Weights of a small transformer language model: 15 layers.
MLP neurons of a small language model. Each row is named by its layer, matrix (up: input weights; down: output weights) and neuron, and shows model dimensions 0-127. Each number is 128 + 32 x the weight over its row's rms, rounded and kept within 0 to 255.
After each neuron's rows, "fires on" lists the tokens most often at its 100 highest values on Wikipedia text that the model never trained on. A number after a token or word is its count.

L3.up873 [118 139 209 176 159  92 132 131  78 164  72  98 106  96 147 163 162 148 136 142 113 113 130 110 137 146 129 186 138 152  65 115 173  73 132 107  69  46 112 207 142 155 113 170 101 130  60 108  69 158  63 119 193 164 114 137 117 123 132 143 132 136 154 158 131 164 146 155 159 151 105  99 168 151 137  98 181 112 123 151 109 123 132 125 144  98 109 157 151 135 184 163 124 162  89 173 108 186  93 128 143 142  99 170 162 145 144 139 175 111  80 110 112 179 133 127 110 145 133 123  82 139 145 108 113 115  83 145]
L3.down873 [115 115 141 172 110 116  88 154 166 156 126 137 101 139  80 131 125 130 159 181 121  83 103 165 152 134  85 172 136 156 164 164 125 119 168  91  84 141 159  70 137 157 118  98 100 147 124 203 146  86 153 134 122 181 152 133 102 105 122 112 118 106 139  68 153 149 103 162 131 138 158  98  79 133 186  60 114   5 226 127  81 113 130 179 149 140  91 109 154 176 135 167 155  85 110 159 133  93 146  77 175 123 154  99 186 112 111 100 114 132 135 160 103 129  50 143 124  95 151 117 103  98 127 120 112  79 107 103]
fires on: "ing" 31, " of" 14, "ring" 13, "ie" 8, " Division" 5, " second" 4

L4.up1002 [153 152 159 100 163 116 137 107 143 130 140 127 106 157 179 147 132 185 185  90 112 176 136  74 180 119 175 139 144 152 106 101 193 144 106 125 123  91 131 114 145 117 111 134  98 184 143 117 144 139 104 124  65 172 143 175 114 132 124 142 177  72 146 134 107 109 107 101 155  98 101  98 156 135 169 133 157  95 139  89 146 138  90 109 112  92 112 137 141 106  90 130 120 124  66  95 119 116 123 121 111 135 134 130 137 133 120 115 177  31 158 172 189  97 147 136 145  63 154 168 165 114 200 120 171  87 109 164]
L4.down1002 [168 104 122  98 129 141 146 186 128  96 126 126 151  87 192  94 105 127 156 168 127 156 164 178 146 161 100 137 116 112 124 158 129 129 112 118  96 169  58  82  93 103 124 132 109  96  65 113  81 128 115 172 117 136 150  84 115 121  48 152 158 147 109  85 124  76 126 139 130 105 139 178 124 139 120 143 153 133 150  89 127 168 125 141 119  80 115 140 156 191 101 131 119 118 123  72  96 109  73 100 186 112 171 131 111 147 115 143  69 147 105  82 104 107 161 156 132 102 108  91 109 174 151 154 108 140  73  82]
fires on: "s" 46, "z" 10, "y" 9, "vi" 5

L12.up841 [133 107 139 182 119 142 105 111  98 132 110 213  98 142 146 119  98  80 142 135 161 158 103  70 177 143  90 150  65 195 139 104 119 154 186 125 144  94 151  92 151 116 177 104 154  68 108 103 111 125 117 176  85 159 137 101 102 108  87 176  89 125 105 139  62 115 119 143 130 221 130 151 134 126  60 163 144 163 113 135 161  65 176 106 121 100 127 182 137 130 164 101 131 159 138 122  96  92 126 114  75 106 164 113 178 129 134 115 139 131 125 147 106 108 116  71 106 217  94 221  78 146 155 101 119 129 132 140]
L12.down841 [162  87 150 145 118 154 111 150 150  79 106  99 159 189 134 155 149 121 141 129 185 108  94 152 144 195 136 133 115 155  57 119  69 133 138 151  99 109 118 162 124 135 159 112 143 110 117 149 124  55 134  96 153  46 131  72  98 113 125 180 175 120 128 125 146  48  76 138 194 133 164 185  91 101  87  70 202 172 142 106  77 105  74 123  77 140 105 168 179 146  86 155 147 156  99 116 102 136  80 128 104 135 104 120  99 141  77  53 115 118 177 186 105 149 117 130 141 107 143  91 142  93  75 115 164  92 158 140]
fires on: " as" 58, " As" 18, "s" 12, "as" 8

L9.up990 [ 64 132 153 199 107  97 121 114  92 125 134 136 105 171  72 132 133  87  89 103 128 130 152 176 126 225  43 129 121 118 102 133 209 106 123 104 114  99 171 141  77 149 187 100 150  80 148 146  88  56 132 173  99 132 107 149  78 110 129 133 112  88 182 117  94 102 149 115  90 195 105 130 127 141  70 139 158 107 129 148 118 232 117 130  98 140 135 166 109  77 126 125 175 169 134  82 116 131 136  70 106 181 128 105 134 114 164 173  93  90 136 110 158  98  90 137 154 139 153 109 155 130 164 134 192 109 114 163]
L9.down990 [135 173  74  80 149 113 139 107 118  61 125 109 173 104 125  78 101  94 112 161 137 188  75 140 136  81 125  66 133 142  85 121  95 158 107 113 136 145 119 170 162 120 114 137 112  49 127  87 120 165 209 103 182 100 133 111 112  57 135 161 115 147 152 131 136 133 132  85 134 145 137 144 106 124 166 123 114 163 134 148 106 142  90 159 139 137  89 123 126 123 152 134 144 151 167 196 122 116  98 184  74 139 128 188 144 101 101 130 115 133 114 185 144  97 164 126  83 155 174 102  72 144 111  82  75 162 179 119]
fires on: "s" 35, "ar" 21, "ing" 7, "ed" 7, "er" 5

L4.up373 [104 165 149  73 117 116 119 103  75 104 126 165 127 118 108  74 127 143 160 102 159 146 132 143 133  94  87 150 126 133 204  99 155  93 153 113 130 107 116 152 177 129 110 140 116 163  59 115 107 135 110 126 120 179 193 144 132 119 126 194 148 124 149  95 130 124 109 144 135 171  94 149 117 131 142  75 136  76 157 178 120 119 144 143 150  68 150 129 157  88 126 118  64 169  23 125 132 147 105  89 121 121 135 132 159 116 112  91 182 148 172 110 131 113 146  98 123 203 114 137 132 190  83 130 121  61 136 131]
L4.down373 [132 172 168 188 145 164 114 119 102 120  93  81 149  96 103  88 126 105  95 116 159 108 180 139  85 123 133  95 160  80 180 148 129 142 118 109 149 121 148 108 115 154 174 131 118 132 177 105  84 101 140 119 143 140 150 186 167  94 166 141 122  95 146 109 122  84 127 145 116 178 101 102 222 149 171 136 111 107  88 107 101 123 103 108 104 155 186 182  87 166 179 114 118  83 138 109  91 116 134 128 123  86 139 109 133 156  96 131 161 153 158 113 105 117 110 150 152 171 168 141 207 150 131 193 117  72 160 180]
fires on: "t" 38, "a" 24, "ve" 12, "sa" 5, "unt" 4, "ap" 4

L4.up331 [112 154 156 138  89 138  78  90 137 123 114 117 112 140 135  87 105  87 253 138 168 139 101  98 170 122 115 164 100 163 154  98 133 170 107 137 118 107 114 138 141 115 126 119 124 137 125 183 118  72 154 128 127  90  95  88  98 129 126 155 158 143 130 126  82  48  48 133 162 149  60 102 141  66 135  80 130 104 149 119 116 167 131  98  99 102 120 124 136  94 122  84 145  98  49 190 106 162 170 158 168 190 177 116 122 146 111 107 150 119  81 138 143 211 158  60 135  90  43 126 138 157 101 174 129 112 133 146]
L4.down331 [116 163 162 156  96 126 115 145 171  98 157  79 120 137 135 162  55 164 194 114 142 132  64 115 159 147 141  64 130 144 102 156 115 102 167 152  74  90  85 143  83 141 152 108 159 149 150 128 113 149  90 127 113 150 132  70 125 141 127 154 101  73 129 102  99 107  92 111 106 125  94 155 145 175 171  99 128 134 172 121 154 132 187 130  45 180 130  98 159 180 120 159 145 169 161  86 132 160 154 111 126 202 146 123 157 154 167 137  91 166  95 183  92  83 128 123  95  98 112 148 185 105  84 121 125  80  79 143]
fires on: "or" 17, "op" 17, "mit" 15, "r" 10, "m" 7, "em" 7

L8.up837 [109  99 155 138 129 122 183 120  66 114 100 175 175 155 170 169 111 130 138 111  90 187 148 171 142 151 144 145 109 122 125 187 121  99  63 127 119 121 125 125  98 126 155 153 184 142 148 150 135  81 120 125  82 103 141 123 128 145 153 165 123  94 185 129 101 134 112 113 170 114 133  90 121 126  80 111 164 126 129  77 152 154  99  77 116 139 124 141 143  94 135 114 107 113 115 101  80 118  83 107 104  57 121 162 109 109 106 206  87 121 196 155 118 108 145 148 161 147  93 138 164 172 143 223 114 107 113 142]
L8.down837 [ 96 140 130  98 166 111  93 178  96 142 155 176 149 136 129 133  80 161 151 138 115 102 106  86 141  68 137 157 166 149 141 170 121 102  89 184  82 193 162 127  84 101  96 156 113 111 120 128 128 158 134 236 205 118 150 173 154 154  94 154  52 167 203  74 152  44 101 182 150 109 158  93  72 128  80 144 133 141  72  68 157 117 146 133 159 167 113 112 130 127 130 122 134 121 124 125 144 198 108 148 128  84 123 156 102 170 117 125 153 124 159 130 143 131 131 127 141 107 169 172 102  86  58 107  48 153 184  67]
fires on: "s" 95

L12.up454 [ 96 185 128 164 153 106 106 113  54 144 133 187 102 128 121 180  78  96 149 105 115 139 111 156 141 155 178 110 141  83 106  88 136 114  85  78 144 135 123 168 140 151 134 129 128 202 139 146 190 162 194 132  75 182 118  60 153  93 146 136 192  76 120 128 109 142  59 150 180 143 129 105  85  69  86 104  96 147 167 113 164 110  85 112 109  82 132  96 144  79  85 161 105 133 116 108 138 157 149  66 117 160 120 108 162 121 140  87 154 152 152  96 120 114 119 143 108 129 140 133 120  99 131 122 127 154 160 132]
L12.down454 [139 103 152  98 116 183 205 131  99 132 108 140  87 130 136 104 127 115 132 153 135 122 161 170 122 143 104 168  96  93  82 157  81  66 132 143 124 114 132 116 159 147  89  83 112 163 102 141 167 187 103 202 151 162 124 112 104 151 162 115 116  97 112 162 132 109  98 138 126 162 131 123 136 141 126 104 136  94 100  94 179 123  89 102 169 128 119  49 157 133 122 240 108 118 132 142  79 154  86  92 116 116 171  74 181 135 133 111 117 185 151 128 116 110 138 132  85 125  95 119 106  99  92 120 178 135  94 146]
fires on: " |" 28, " /" 20, "." 13, " June" 6, " " 4, " February" 4

L12.up823 [125  87 122 121 180  50 182 135  71 130 141 149 137 125 157 150  88 115 205 155  86 105 106 172 129 193 103 179 108 133  96 161  73 142 154  87 154 141  46 104  86 175 119  75 168 120 125 146 138 155 176 124 112 156 142 149 125 112 115 163  99 163  93 155  94 173 148  90 160  92 112 134 132 149 104 143 137 159 165 145 126 157 163 139 179 153  49  82 141 129 142  53 136 161  83  93 158 191 178 158 101 104 163  94 153  82  99 154  70  90 181 118 106  54 172 162 109 129 191 141 111 105 171 130 179 138  94 123]
L12.down823 [137  95 148 172 123 163 109  87 177  68 159  86 114 130 165  85 110  83 123  83 131 122 131 127  84 159 210 132  77  88  90 111  95  71  95  97 140 100 191 140 118 131 137 112 136  98 117 192 147 121 135 118 183 183 102 201 190 174  99 103 151 206 114  84 158 106  89 153 100 144 102 150 123  68 102 116 127  95 129 126 165 111  81 180 155 137 116 115 184  84 153 209 156 168 134 140 151 102 102  90 175 119 151 200 118 124 106 183 114 144 158 160 125 133 148 147 140 120 130  58  91 163 114 144 125 160 153 101]
fires on: "s" 52, " de" 22, " st" 7, " St" 5

L9.up916 [229  80  86 134  88 149 139 140 111 156 159  77 125 118  75 103  93 108 138 161 133 145 117 126  98 102 177 127 189 117 150  88 124 137 101 164 160 121  83 105 151 167  90  73 130 187  92 107  51 119 132 116 135 123 145 128  89 172 113 140 119 102 159 126  85 118 136 105 132 165 164  71 108  83 183 133 122 148 167 182 139 167 118 150 115 153 114 148 117 114 141 144  59 124 145 170  74 167 115 141 116 122 138  90 122 140 145 170 167 110  63 120  73 111 118 159 122 141 136 121 153 145  55 148 111 157 133  79]
L9.down916 [ 98 146 116 116 124 108 124  58 188 123  68 120 124 144  56 189 121 103 113 127 142 148 140 175  74  96  81  78 122 145 115 162 153 124 128 138 124 128  95 100  82  95 168 126 129 118 106 124 184  85 113 142 128 125 117 127 160 123  90 144 133 131 133 132 139 126 130 194 139 130 221 100  75 132 138 122 108 164  76 122  81 131  59  91  50 115 143 106 181 128  88 154 106 153 165  91 151 104 113 129 139 134 135 181 107 151  96 129  93  84 123 174  67 134 144 113 181 176 131 151 191 124 178 119 166 148 114 164]
fires on: "ly" 26, "ity" 15, "–2" 8, "y" 6, "tic" 5, "–3" 4

L8.up772 [206 115 126 172 119 137 177  74 160 161 171 106 110  78 115  65 102 132 119 117  81 163 120  91 110 124 140 109 182 136 116 156  95 150  84 167 145  79  97 117 112 133  94 151 127 145 145 147 115 143 144 126  89 144 136 143 122 165 105 158 102 134  73 117  36 128 133 136 122 123 145 172 104 151 150 151 112 127 105 126 169 113 139 138 165 175 116 139 133  85 102 137 152 161 111 123 124 125 131 133  93 118 167 154 131 155 132 178 104  52 183 127  66  95  90 105  82 128 119 163  79 156 136 155 168 102 126 118]
L8.down772 [120 161 147 172  97 108 182 121  93 145 127 154 167 117  94 178 176 100  76  89 120 133 139 126 143  54 118 148  99 139 118 125 106 111  68 112  65  91 156 169  80 147  82 127 115 120  81 118 140 114 121  67 142 173 123  72  87 124 171 141  87  80 146 168 121 150 141 104 176 154 183 140 122 147 129 119 107 123 155 147 104  83 114 119 156 131 177 121 192 157 137 107 187  93  85 202 110 102 127 128  81 114 133 136  90 114 147 155 113 156 175 123  86 142  96 128 111 123  64 131 146 120 174 127  98 138 156 134]
fires on: "er" 27, "di" 10, "ac" 7, "cur" 6, "va" 5

L3.up53 [ 90 147 192 156 160 116 118 180  80  78 107 192 136  96 106 129 139 112 178 123 111 115 137  72 165  95 111  92 135 175 118  97 204  99 110 128  78  78 155 123  85 149 114 112  75 102 118  96 131  97 124 144 110 151 109 157 117 111 164 166 128 132 153 169 143 147  56 128 126 140  76 175 138 142 196 129  94 169 102 154 103 141  88 161  82 124 100 190 189 155 149 130 165 133 105 189 182 130 156 143 144 157 125 156 198  96 108 125 158  83  97  66 120  67 182 122  73 207 139 138 163  98 116 112 155 148 169 141]
L3.down53 [111 158 171 116 133 144  92 141 109 144  87 124 102 121  89 195 119 132 143  99  99 113 191 178 114  77 165 140 145 165 101 150 164  95 120 118 100 150 148 119  90 160 150 108  93 103  95 118 169 169 157 157 112 140  96 133 116 126 166 168 139  84  92 127 103 166  82 135 108 123  79 113 130 143  83 120 154 139 152  75 115 153 144 127 146 119 156 190 141 119 105  73 155 202  88 109 119 148 149 101 128 184 112 141 155 148  78 122 136 178  92  57 144  97 141 118 200 153 126  81 119 142  73  80 123 130 177 123]
fires on: "an" 18, "a" 15, "our" 13, "bor" 13, "or" 8, "unt" 7

L10.up389 [ 96 126 158 171 135 168  65 106 127 102 108  81 148  95 123  84 122 105 154 124 112 171 143 103 134 153 158 166 163 106 174 129 152 166 114 132 145 153  82  76 126  78 137 113 101 179  77 150  73  76 101  51 124 113  98 107 107 159 125 177 128 160 157 151 107  98 102 128 125 237 164 123 152 140 115 145 136 121 108 147 121 102 102 118 126 102 123 197 164 122 142  93 102 189  70 147  80 152 139 158 121 128  68 139 125 107 122 120 157  94 101 137  77 112  88 180 141 185 114 110 120 129 148 118 150 110 131 189]
L10.down389 [135 255 122 146 114 115  88  95 130 201 134 121  80 170  97 197 123 186 136 147 135  82 123 152 137  76  86 105 123 162 125 144 118 104 125 130 120 107 150 200 118 130 178  89 124 149  77 131 185 110 130 139 127 211 141 119 162  97 122 124  81  92  95 117  93  87 137 109 133 169 116 146 122 138  89  90 126 183 126 107 144 112  99 178 154 103 124 113 201 152 107 171 179 174 112 144 106 102 112 109 184 189  96 195 160 200 155 115 106 173 103 138 127  97 163  99 103 163 152 162 118  89  98 116  21 165 152 102]
fires on: "s" 22, "y" 20, " is" 13, "a" 11, "er" 4, "ly" 4

L8.up549 [160 119 159 149 170 134 154 180 181 136 132 174 100 148  99 141 170  85  82 104 129  55 164 148 155 142   0 135 155 126 154  86 153 143 192 101 126  93 130 128 139 177  92 109 127  74 125 112 137  84 104 153 141 144 155 142 159 106 142 116 118 161 105 147  81 120 132 119 152 173 105 167 135  98 121  85  87 125 133 110 120 125 205 113  77 164 198  93 138 100 174 144  88 169 108 105 131 150  81 134 146 132  76  96 147 129 123 173  74  79 104  93 155 120  82 158 151 160 139 101  39 120  67 187  76 110  79 150]
L8.down549 [172 159 133 112 133  96 124 137 119 149 156 127 161 138 156 111 101 136 155 145 158 131  85  72 107 166 174 129 127 134 105 115  78 178 163 149  60 135 147 117 128 144 181 129 134  80  87 141 131 145 147 156 114 176 170 108  70  87 119 138 114 111 132 103 181 112 136 113 142  78 148 129 157 104 144 136 116 129 132 133  70  96 133 107 125  96 111  90 122  97 129 148 193 111 158 174 117 106 178 132 135  80 145 124 107 140 148 136 103 111 151 113 180 148 105 131  96 164  88 207 118  96 144 136  88 208 155 105]
fires on: "ed" 26, " of" 9, "ult" 7, "st" 5, "q" 5, "s" 4

L2.up26 [ 62 155 165  82 160 131 150 118 195 110 138 103 147 122 124 118 170 124 116 121 161 116 146 160 216 103  91  91  71 174 116 125 178 113 132 119  76  56 129 199  97 129  97 136 111 162  96 145 103 102  66 112 175 149  92 135 180  87  86 140 120  67 125 148 184 199 117 111 115 130 150 115 122 111 147 128 132 106  98 123  78 160 189 168 107 157  95 170 154 126 103 198  81 158 129 142 140  73 140 116 189 115 135 107 195  99  97 117 153 144 134 115 149 119 128 105 169 174  67 156 153 151 119 109 153 136 146 116]
L2.down26 [139 117 106 171 124 119 186 115 102 160 119 115 153 138 138 122  96 124  73  71 152 180 216 114 143 116 120 143 135 180 137 142 125 112 138 138 143 183 123  90 115 109  85 148 107  85 163  78 150 125 112 102  66 162 110 186 146 127 142 177 115 102 124 146  97 137 103 114 164 176  86 141 130 154  65 101 166 148 119  95 150 125 150  88 109 121 164  99 105 194  87 148 163 111 158 137  98 139 106  87 108 108 109 132 168 150 147 117 110 145 123 157 147  96 130  96 161 120 162  89 162 145  68 143 100  81 179 157]
fires on: "unt" 15, "ra" 11, "ang" 9, "a" 8, "end" 7, "u" 6

L3.up493 [130 129 133 134 107  98 152 118 101 108 147 110 123 190 129 118 118 124 144  85  98 175 146 142 118 103 128 168 112 167 144 132 167 180  93 121 127  83 149 152 107 104 154 176  61 151  83  96 173 124 157 139 101  58  50 119 163 106 116 167 161 125 127 105 126 136 168 161 125 146 105  89 103 102 136 177 129  85 128  39 105 120 170  86 199 157 156 153 216  99 144 133 120 140 116 163 143 103  80 106 163 156 162 126 119 108 163 143 129 112  52 155 178 144 139 105 148 134 143 119 102 113 195 124 151 114  99 146]
L3.down493 [133 166  94  96 137 145  98 115 140 124 158 119 138  77 107 146  60 114 143 199 121  91 114 127  92 139 136  98 164  94 128 147 127  88 149  88 124 139 143 112 138 146 130 109 176  99 171 117  22 110 110 138 120 183 144 108  95  90 124 113 120  86 120 161 124  87 137  86  98  88 140 189 155 169 145 113 139 176 106 191 122 111  45 149  83  95  88 149  82 189 104 153 126 145 145 111 119 140 159 140  70  93 112 141 176 122 121 136 109 186 186 113  73  76 109 138  77 108 116  95 167 127 113 127  96 120 132 133]
fires on: " time" 33, " years" 13, "ef" 6, "m" 6, "em" 4

L8.up778 [154 166 124 147 123 123 143 152 101 143 126 109 145 144 173 234 141 148 101 147  61 145 171 170 103 139  97 145 103 140 161 119 121 131 126  49 138 168 151 171 121  79 109 107 146 128 168 104  97 118  67 128  60 110 186 103  97 100 158 164 138 127 160  99 149 221  93 123 122 140  94 151 159 107  92 145 198  99 125 121 101 140 131 123 140 143 127 180 189 145 107 126 131 147 154 115  74 143  87 121 148 136  75 116  83 109  91 117 138 125 132 120  81 106 217 137  92 104 151 129 164 191 119  86 121 122 148 119]
L8.down778 [124 202 102 111  82 143  77 111 114  74  68 150  93  85 154 126 131 167 139 174  57 157 121  95 122 141 118 195 141  80 154 180 115 120  82 142 131  81 116 142 142 163 141 108  97 121 104 115 116  79 221 200 170  53 143 173 107 121 120 139 130 109 136  96 125 110 152 174  86 119 118  90 117 138  88 177 113 170 125 113 191  97 141 112 153 145 153 141  70  70 137 103 112 181 115 168 131 167  50 124 113 111 137 216 101 179 132  93 160  95 114 110 151  72 129  89 132 133 150 175 152  85 120 219  97 143 153 105]
fires on: "s" 73, "ations" 11, "ities" 4, "es" 4

L5.up717 [ 53  82 105 149 100 125  86 129 136 138  93 133 142 120 133 161 155 161 112 136 108 164 180 142  80 148 148 155 144 126 123 148 144 141  87 111 124 120 120 125  94 132 173 189 178 116 160 121 116  92  60 158 125 172  91 119 150 161 129 136 178 106 135 164 145 174 141 105 163  89  93 133 131 130  89  46 156  82 145 123  56 170 126  98 136 100 116  99 146 162 151  79 155 182 166  81  89 164 146 101 143 132 176 123 147 147 140  82 149  77 129 197  84 131 138 125 141 191  95 112 156 112 159 168 114 109 143 164]
L5.down717 [149 121 182 134 133 150 100 145 157 199 128 113 117 122 139 102 130  78  99 174 124  99 114 100 141 211 164 141 171 136 154 134  79 137 145 154 121 121 118 171 122 116 120 159 160 143  83 134 170  70 138 120 130  90 168  63 118 176  72 120 140 191 136  73 124  59 100 140 139 133 135 147  87 132  85 213 104 136 135 109 181 112 132 124 144 150 129 147  76 119 117  96 126 116 128 132 126 168 110 167  91 105 110 130  92 202 126 192 149  67 133 126 155 113 107 100 123  77 126 178  98  96 104 149  77  97 107  75]
fires on: "s" 59, "ies" 18, "ure" 10, "ers" 4

L4.up553 [135 107  65 135 100 160  76  71 143  61  99 157 163 141 138 130  89 148  58 126  84 125  66  70 169 140  77 121 152  88  91  90  59  87 151 135 187 180  91 152 139 135 108 148 116 112 123 136 110 135  87 125 155 179  74 140 118  98 142  98  89 161 130 110 139  93 163  59  94 152 133 117 110 150 168 183 140 156  97 142 112 115 156  93 124  90 138 155 111 131  83 168 139 145 109 149 164 112 162 110  72 139  93 117 119  68 130 160 143 190 177 152  62 135 105 158  90 145 197 101 170 209 113  61 115  95 176 108]
L4.down553 [101  98 140  79 121 120 178 159  61  87 141 111 141 100 102 113  79 147 170 122 130 162 157 156 140  88 177  63 146 162 174  84 157  88 137 133 133 118 140 130 138 107 164 117 149  91 102 146 125 112 229 135 102 156  99 142 167  96 147 152 190 148 138 166 138 152 128 187 122 133  84  99 186  44 159 153 124 186 123 133  89 152 131 141 165 121  95 162 146 113 184  87  90 117 145 126  67 112 124 106 119 189 114 155 128 156 140 183 102 105 145 135 109  98  99 120  97 168 101 121 166 139 192 154 126 178 143 132]
fires on: "ish" 21, "to" 9, "ck" 9, "land" 8, "son" 7, "ell" 5

L12.up975 [ 97 153 163 144  95 125 115 158 152 173 136  84 139 134 143 121 116 152 167  94 107 135  89 158 131  81 160 146 101 134  72 133 172 130 136 162 137 103 161 131 136 103 133 109  51 107  99 177 139 113 136 159 163  66 108 180 165  93 168 152  80 239 101 112  89 138  92 130  70 144 128 150 148 112 131 142 150 130 141  83 156 136 184 128 101 146 112 115 165 136 101 138 119 105 163 107 119 151 147  76 152  79 116  93 180 112  98 134 166 183 127  66  69 141 116 117 112 128 138  86 122  81 111 116 101 139 183 169]
L12.down975 [115  79 104 104 192 115 180 111 130 171 141  94  83 155 150 112 130 142 116 116  86 117  79  90 150 154 168 120 110 143 113 123 140 140 151 135 150 164 168 116  90 177  89 151  83 108 171 115 167 155  91 191 128 161 161 227 100 133 154  95 155 109 100  98 144 114  91 115 127 165  96 169 110 161 170 100  83 163 133 107 146 155 153 145 185 145 104 120 163 115  78  90  95 113 131 108 146  99  93 135 140 135 143 209 101 181 132 153  86 117 143 149 121 129 176 137 120 139 122 139  83  85 126 121  84 107 126 106]
fires on: " for" 20, " V" 9, " on" 9, " or" 9, " Ri" 8, "s" 6

L12.up569 [152  96  67 180 140 151  82 125 139  67 193 200  91 190 159 184 109 158 169 120 136 153 123 153 150 137 132  60 144 107 165 115  68  86 136 127 128 172  61 132 116 180 152 157  87 128 126 141 102 136 142 164 105 123 209 128 115 129 134 113 148 124 116 138 143 109 102 113  83 121  97 118 107 119 128  71 179 122  93 130 178 118  90 148 121 104 170 108  87  85  53  77 111 153  97 124 170 119 105 132 173  70  85 119 191 166  97  93  66  87 165 147 119 110 128 141 134 109 168 149 104 100  61 119 131  89 175 136]
L12.down569 [103 118 150 127 137 119 133 143  66 144 128 142  78  94 174 134 120 150  98 112 133 190 147  75 152 140 146 134 108  94 114 125  93 172 141  99  93 131  94 152 153 154 118 117  97 172 122  94 162 139 127 142 157 140 154 146 131 125 161 108  89  99  96 194  98 161 159 109 120 103 115 122 166 143 112 136 118 178 172 136  70 107 184  88  71 135 120 128 103 206 124 255  91 110 135 137  77 113 128 146  98 113 141 115  99 157 189 123 159 182 191 169  98 125  65 131 112 141 126  62 126  95 115  81 197 151  92 145]
fires on: "," 47, "." 13, " +" 12, " $" 12, "$" 4, " " 4

L3.up233 [123 114 127 187 142 109 129 159 140 156  80 150 106 178  83 143 134 102 141 152  52 109  99 114  76 132 116 125 146 147 118  50 152 153 111 134 126  67 100 138  86 191 192 136 159 175  93 153 121 157 110 122  68 156 122 124 107 141 133 139 130  90 117 184 102 120  89 150 108 189 101 165 178  94 118 128 113  71 109 117  75 139  90 168 128 134 146 147 124 159 150 119  93 113 150 114 139 115 113 144 111 134 170 115 126 123 116 100 204  72  63 119  85 186 134 108 102 174  83 119 154 184 207  98 161 179 124 155]
L3.down233 [100 146 113 114 147 111 160 176  58 120 117  68 134 119 118 154 166 138 156 163 114  93 161 135 174  52 106  82 187 147 116 104 131 144 216 154 126 106 121 122 152 103 105 148  58 129 178  78 153  96 118 114 160 149 114 131 161 119 119 134 177 105  78 133  85 202 149 167 128 131 103 105 101  99 148 106 111  69 124  93 148 158 176 107 132  90 144  93 115 134 123 126 138 141 152 152 147 113 161  83 136 135 189 128 126 102 131 130  94 136 115 147  97  91 120 137 150 147 170 150 116  87 132 130 167 140 153  52]
fires on: "ing" 12, "in" 11, " of" 11, "ting" 10, "ult" 8, "y" 7

L2.up986 [141  90 137 123 125 145 160 102 139  88 137 121  50 125  97  97 122 139 102  93 106 164 139 139 124 114 185 168 151  77  92 175 121 101 129 110 164 100 127 153 118 128 103  80 152 152 156 106  85 155 142  84 191 160 177 137 161 132  84 156  90 115 123 192 104 153 118 149 120 185 113 103  75 116  71 115 117 114 133 151 132 117  80 128  67  93 178 162 106 134 108 129 157 124  83  36 123  80 115 106 146 143 147  80 109  21  71  98 128 158 130 126 149 124  90 103 152 169 124 143 106 131 165 148 136 127 133 156]
L2.down986 [ 92 108 150 117 116 151  78 133  93 203 125 160 124 105 133 140 140 136  75  85 164 127 100 129  99  98  61 130  99 130 115 119 147 103 120 102 133 109 110 123 125 172 120 159 107 163 111 134 101 116 176 160 157 142 137 154 117 172 200 134  90 160 131  96  99 155 111  85 178  68 171 123 179 176  96 127  86 130 114 172 160 121 108 120 186 132  78 144  75 155 124 178 181 191 162 173  94 156 158 161 118 166 115 130  96 214 106 153  68 111 123 123 148 119 181 111 131 110 104 164 153 176  97  99 138 115 137 120]
fires on: "." 47, "ate" 9, "ly" 8, "ally" 5, "in" 4

L3.up1016 [203  86 167 141 195 151 170 171 210 138 149 135  98 154 107 107  97 147 111 118  67 121 140 147 117 152 137 118 103 100  75 132 142  48 166 175 128 105 134 120  81 109 110  97 114 163 159 183  90  88  88  90 117 197 134 115 138 125 116 120  90 117  97 205 111 125 147 100 127 119 142 113  75 143 114 144 114 121 142 147 107  64 114 119  93  61 140 140 115 162 121 117 130 151  86 118 128 137 131 130 147 160 182  50 114  56 141 163 127  98 150 126 137  82  63 152  90 144 143 135 136 202 189 119 155 202 138 121]
L3.down1016 [150 159  62 108  84  83  57 146  76 183 119 129 149 134 168  91 190 156 139 103 148 126 133 145 105 147 109 141 159 101 175 130 174 132 135 114 138 157  97 177 181 112 107  99 126 154 170 107 138 154 140 135 104 118 159 146  94 141 170 136 122 140 132 123  98 164  79 121 134  91 113 157 144 121 115 101 133 109 131 124 170 137 108 101 175 145  77 123  38 145 152 133 169 199 124 127 142  97  67 197 126 172 152 137 122 198 164 119 122 140 125 110  97 138 171 128 101 122 100 157 148 122 103 120 121 111 132  89]
fires on: "iv" 27, "ten" 19, "ally" 16, "ly" 10, "van" 8, "ft" 6

L9.up186 [ 76 126 140 164 114 176 144 113 116 134 132 110 125 125 182 175 130 104 110 112 108 179 117 160 104 103 105 163 120 155 161 167 144 137  78 169 105 126  99 110 113 121 138 166 128 164 131 121 152 142  98  85 121 152 173  95 127 134  80 101 233 139 123 164 127 151  59 102 123 132 108 139 130 133  74 148 119 167 122  76 111 112 138 111 158 129 111 137 142  86 150  86 153 131 123 130  79 107  70 132 146 134  97  67 140  59 116 158 145  90 136 153  83 122 207 161 114 115  79 166 140 216 149 123  83 136 100 170]
L9.down186 [117  89 107 181 210 138  88  73 169 124 118 104 100 158 146 140 141 159  83 176 136  91 124  95 176  83 143 167 116  88 145 155 150 152  68 158 153 155 118  83  90 117 150  99 134  97  99  82 119 142 142 182 162 122  98 143 138 173  82 157 121 136 149 102 143  67 126 185 123 168 166  75 115 147  78 176 139 133 119 110 165 146 127  97 182 130 163 139  89  98 133 102 146 148 148 120  95 153 107 112 133 125 209 139 119 169 129 120 157 132 176 103  69  69 162 133 142 136 134 193 124 106  85 170  68 146 186 124]
fires on: "s" 63, " who" 9, " those" 7, "ers" 5, "y" 4